Weights of a small transformer language model: width 160, a variant of Muon for these matrices.
MLP neurons of a small language model. Each row is named by its layer, matrix (gate and up: input weights) and neuron, and shows model dimensions 64-159. Each number is 128 + 24 x the weight over its row's rms, rounded and kept within 0 to 255. A neuron's up and down rows have the sign that makes its largest values positive.
After each neuron's rows, "fires in" lists the words (lower case) most often at its 100 highest values on Wikipedia text that the model never trained on.

L3.gate243 [155  96 133 121 102 132  98 142 130 141 133 138 116 123 131 124 103 141  90  93 126 150 100 167  95 125 120  87 140 123 154 100 158  91 126 144 107 137 139  90 124 160 109 118  94  57 143 132 177 143 138 120  99 101 172 114 145  91 122 133 119 127 110 167 113 125 137 133  74 113 110 112 135 144 115 117 124  82  95 129 125 100 130 164 124  88 153 137 117 113 108 126 123 144 146 129]
L3.up243 [143  98 143 164 126 104 126 137 121 142 116 143 125 127 105 135 112 131  58 106 155 107 127 162 102 160 130  82 160 116 125 116 151 127 176 171 104 103 183  88 124  88 137  88 124  72 141 139 140 120 171 124  80 134 143  97 133  85 144 141 139 117 124 168 143 105 151 123 101 143 121  67 124 102 104 122 129 118 131 127 148  82 146 109 146 126 145 144 115  99 118 110  97 133 145 144]
fires in: "with", "including", "alongside", "featuring"

L3.gate515 [141 145 126 118 140 117 106 131  75 139 150 130  85 123 129 134 127 172 166 163 115  66 158 149 100 136 126 121  91  95 184  78 154 110 126 145 123 118 111 122 127 176 134  89 105 143 145 147 154 112 155 103 115 160 170 120 118 100 127 120  97 115 142 113 174 133 107 113 128 134 153 146 138 142 133 146 100 118 164 126 115  71 155 111  95 162 107 117 142 127 141 164 119 137 117 139]
L3.up515 [111 149  83 127  96 103 107 163 165 125 135 106 111 153 201 118  98 152  98 167 103 154 123  94 167 111 149 155 123 155 134 119 137 126 128 144 160 126 127 128 161  81 133 125 125 100 160 136 148 116 143 145 133 124 134 111 106 150 122 121  89 125 166 139 107 168 125 125 102 143 115 141 128 115 111 188 112 124 152 127 197 119 137 153 153  98 130 159 151  95 150 120  96  88 133 110]
fires in: "national", "former", "young", "female", "senior", "local"

L3.gate77 [168 112 155 130 119 110 109 168 133 152 132 147 133 132 105 114 136 108 162 142 132 150 101 131 158 117 145  52 100 111 118 148 106 170  87 141  86  99 111 125 164 156 102 132 100 114 133 114 148 107 116 142 162 153 137 117 114  99 124 160 152 116 103 107 128 118 144 123 111 118  99  99 147  87  97 134  92 163 174 114 159 118  96  98 158 128 139 146 110 162 116 192 128 130 130 109]
L3.up77 [ 90  76 154 130 117  96 136 140 144 146 155  97  98  74 101 134 153 151 114 110 113 148 133 151 130 124 135 123 156 134 143 138 110  97 104 143 135 151 113  91 131 110 126 164 194 125 121 113 163 106 152 136 110 117 125 124  82 130 109 122  96 146 136 144 120 102 147 104 136 116  83 109 170  87  89 105 144 155 111 134 142 134 126 120 148 122 132 115  87 149 119 139  84 141 123  81]
fires in: "years", "piece", "part", "siege"

L5.gate393 [122  86 169 150 197 135 148 118 117 117 120 133  95 145 154 154 123 120 128 117 141 116 166 117 158 142 119 128  73 152 143 177  89  90 104 159 105  97 142  96 158 168 125 125 163 113  91 131 131 128 137 117 164 119 185 136 140 123 145 149 150 134 114  99 142 162 139 148 142  89 110 106 131 141 125 157 144 107 128  89 126  89 112 143 105  97 111 150 137 144 102 124 100 104  92 114]
L5.up393 [127 120  96 127 116 118  83 116 129 153 123 155 168 110 152 152 158 150 155 148  84 123 136 142 166  68 115 124 110 146  85  98 158 144 153 130 122 126 121 138 139 129 132 143 139 145  92 103 112 134  80 115 128 116 119 160 117 119 158 174 151 117 127 108 150 146 169 161 159 107 101 109 139 107 122  92 110 103 167 120 160 116 117 136  97  87 180 134 148 131 140 104 120 135 148 129]
fires in: "went", "came", "most", "come", "more", "go"

L3.gate472 [138 151 114 121 116 110 130 127 127 127 108 129 142 129  97 192 130 158 108 142 125 108 152  94  96  86 119 148 145  96 137 140 102 161 119 116  89  97 119 171 111 100 105 104 109 149 120  98 112 136 129 147 137  71 104 106 124 112 166 131 111 133  94 124 145 122 139  73 144  86 124 127 103 133 150 139 182 120 155 147 109 135 154 143 165 114 165 119 113 130 190 104 170 133 116 146]
L3.up472 [100 149  60 147 131 154 122 123 116 114 108 122 100  97  97 197  93 170 127 136 106 129 165 112 139  60 156 129 108 124 129 124 142 130 138  82 147 132  75 141 149 135 132  96 108 142 116 152 140 152 132 131 128 109  95 117 134  75 161 137 144 183 118 186 116 113 118 138 153 102 124 127 110  87 143 132 148 104 129 151 128 150 112 175 116 109 142 120 109 131 158 102 139 157 127 119]
fires in: "water", "time", "health", "high", "size", "information"

L3.gate145 [123  75 112 128 106 150 116 110  93 110 166 140 139 137 104 133 132 113 108 145 140 130  85 156 154 151 135 137 161 139 123 108 113 172 120  91 166  96  90 137 123 134 152 182 103 148 128 130 145 143 150  89 130 134 124 170 113  95 113 104 125 118 128 101 124 147  84 147  82  82  95  97 184 110  97 122  98  96 127 110 131 148 127 111 162 103 113 106  82 141 120 160 127 148 103 139]
L3.up145 [ 96  65 112 140 156 167 116 134 109 136 191 103  69 127 126 157 141 131  98 133 153 152 107 150 124  93 148 169 128 130 119 147 112 171 127  80 116 124 104 134 137 145 153 140 129 172 145 110 154 127 129  98 147 149 119 137 127 112 108 111 124 126 109 134 146 147 135 157  96  94  80 116 217 128 132 135 125 100 154  99 105 122 143 162 136 115 160 128  79 135 124 118 119 150  89 167]
fires in: "one", "a", "most", "part", "first", "an"

L2.gate442 [110 126 119 135 125 132 110 116 126 169 105 155 148 157  97  71 140 154 136 125 138 143 119  76 138 116 150 117 103  98 136 128 116  99 164 107 166 102 103 139 153 114 141 118 153 143 149 101 160 119 134 140  87 148 122 151 130 107 118 141 129 124 111 145 102 133  96 111 154  81 178 156 134 109 102 107 115 127 137  77 146 152 149 135 119 141 101  99 141  87 144 178 148 108 130 101]
L2.up442 [142 163 137 154 146 160  88 159 120 142 102 142 155 115 112 115 106 126 146 109 141 132 129  91 121 146  98 138 114 118 135 103 101 116 184 116 156 111 100 184 113 107 127 140 108  89 189 141 183 155 127 141 100 149 157 128 137 140 107 100 134 136 154 139 132 137  96 145 128 130 183 151 140 150 151 119 107 104 163  83 141 145 146 146 135 126 134 102 103  88 110 132 133 150 140 111]
fires in: "2010", "2011", "2012", "2013"

L3.gate445 [145 104 103 127 148 103  86 169 132  92  67 164 126 145 129 113  84 121  97 136 138  89 153 127  75 159 109  73 145 158 159 121 132 106  93 130  96 148 122  95 129 140 123 136 149 131 164 126 150 122 123 104 105 167 126 108 135 124  78 147 117 104 118 117 119 123 152 120 143 107 151 138 132 126 144 122 136  91 151 139 119 131 158 125 162 110  76 170  84  95 118 111 136 115 140 149]
L3.up445 [147 128 132  93 124 110 127 167 117  84 157 158 154 171 108 122 118 143  90 140 125 154 160 107 106 167  97  82 134 155 130  96 146  97 138 102  92 127 141  92 150 125 147 159 142  98 141 113 145 115 160 129 164 138 109 132  93 119 114 137  82 114 120 132 117 144 141 114 158 125  84 135 149 123 172 115 115  99 120 124 140 111 145 105 142 127 141 127 137 100 120 105 143 123 117 173]
fires in: "career", "000", "reception", "biography", "selection"

L3.gate378 [107 143 128 105  86  77  73  69  95 154 125 106 134 140 128 122 154 120 183 147 152 109 112 120 123 136 131 138 158 111 137  77  89  93 168 109 149 137 152 108 115 131 129 177 124  99 128  97 103 133 149 168 131 147 147 158 141 113 132 106  98 121 138 158 161 110 114 107 125  94 160 139 134 134 110 123 108 124 147  73 109 103 158 121 106 146 147  93 124 130  93 168 122 127 115 130]
L3.up378 [ 96 113 140 116 171 144 131 133 113 172 169  79 120  99 133 124 158 103 137 111 165 147 122 104 149 151 153 106  91 113 123 113 127 150 133 129 191 130 116 121 123 140 123 151 127 134  90  99 123 175 152 133 100  95  87 105 117 139 123 114 130 161 130 136  96 115 161  65 136 111 113  90 183 104 105 143 106 115 146 103 143 128 148 145 117 112 155 128 108 155 118 164 113  80 117 118]
fires in: "american", "french", "brazilian", "male", "latter"

L3.gate276 [130  96 138 130 144 104 152 137 121 125 110 116 160 131 111 131 139 140 200 131 130 103 129 132 146 136 120 147 147 165 128 147 145 117 122 134 143 153 108 140 118 154 139 160 142 132 106 116 103 159 119 141 101 110 150 160 121 118 139 120 116  86  99 196 135 119  73 121 106 109  88 112  84 127 140 169 198 164 177 142 122 130 154  91 120 153 180 114  85 109 148 117 108  80 157 133]
L3.up276 [151 121 119 113 106 159  88  92 121 175  99 114 123  98 164 131 139 123 190 159 109 139 106 156 122 102 143 133 153 102 118 116 117 141 146 184 125 163 118 154 155 121 163 144 162 149 139 120 116 138 132 121 143 143 113 156 114  93 119 166 150 148 131 161 150 140  98 124 126 104  61 103  92 141  93  94 157 134 159 147 107 139 117 116 114 140  99 104 106 117  75 124 106 120 138 151]
fires in: "well", "best", "first", "most", "commonwealth"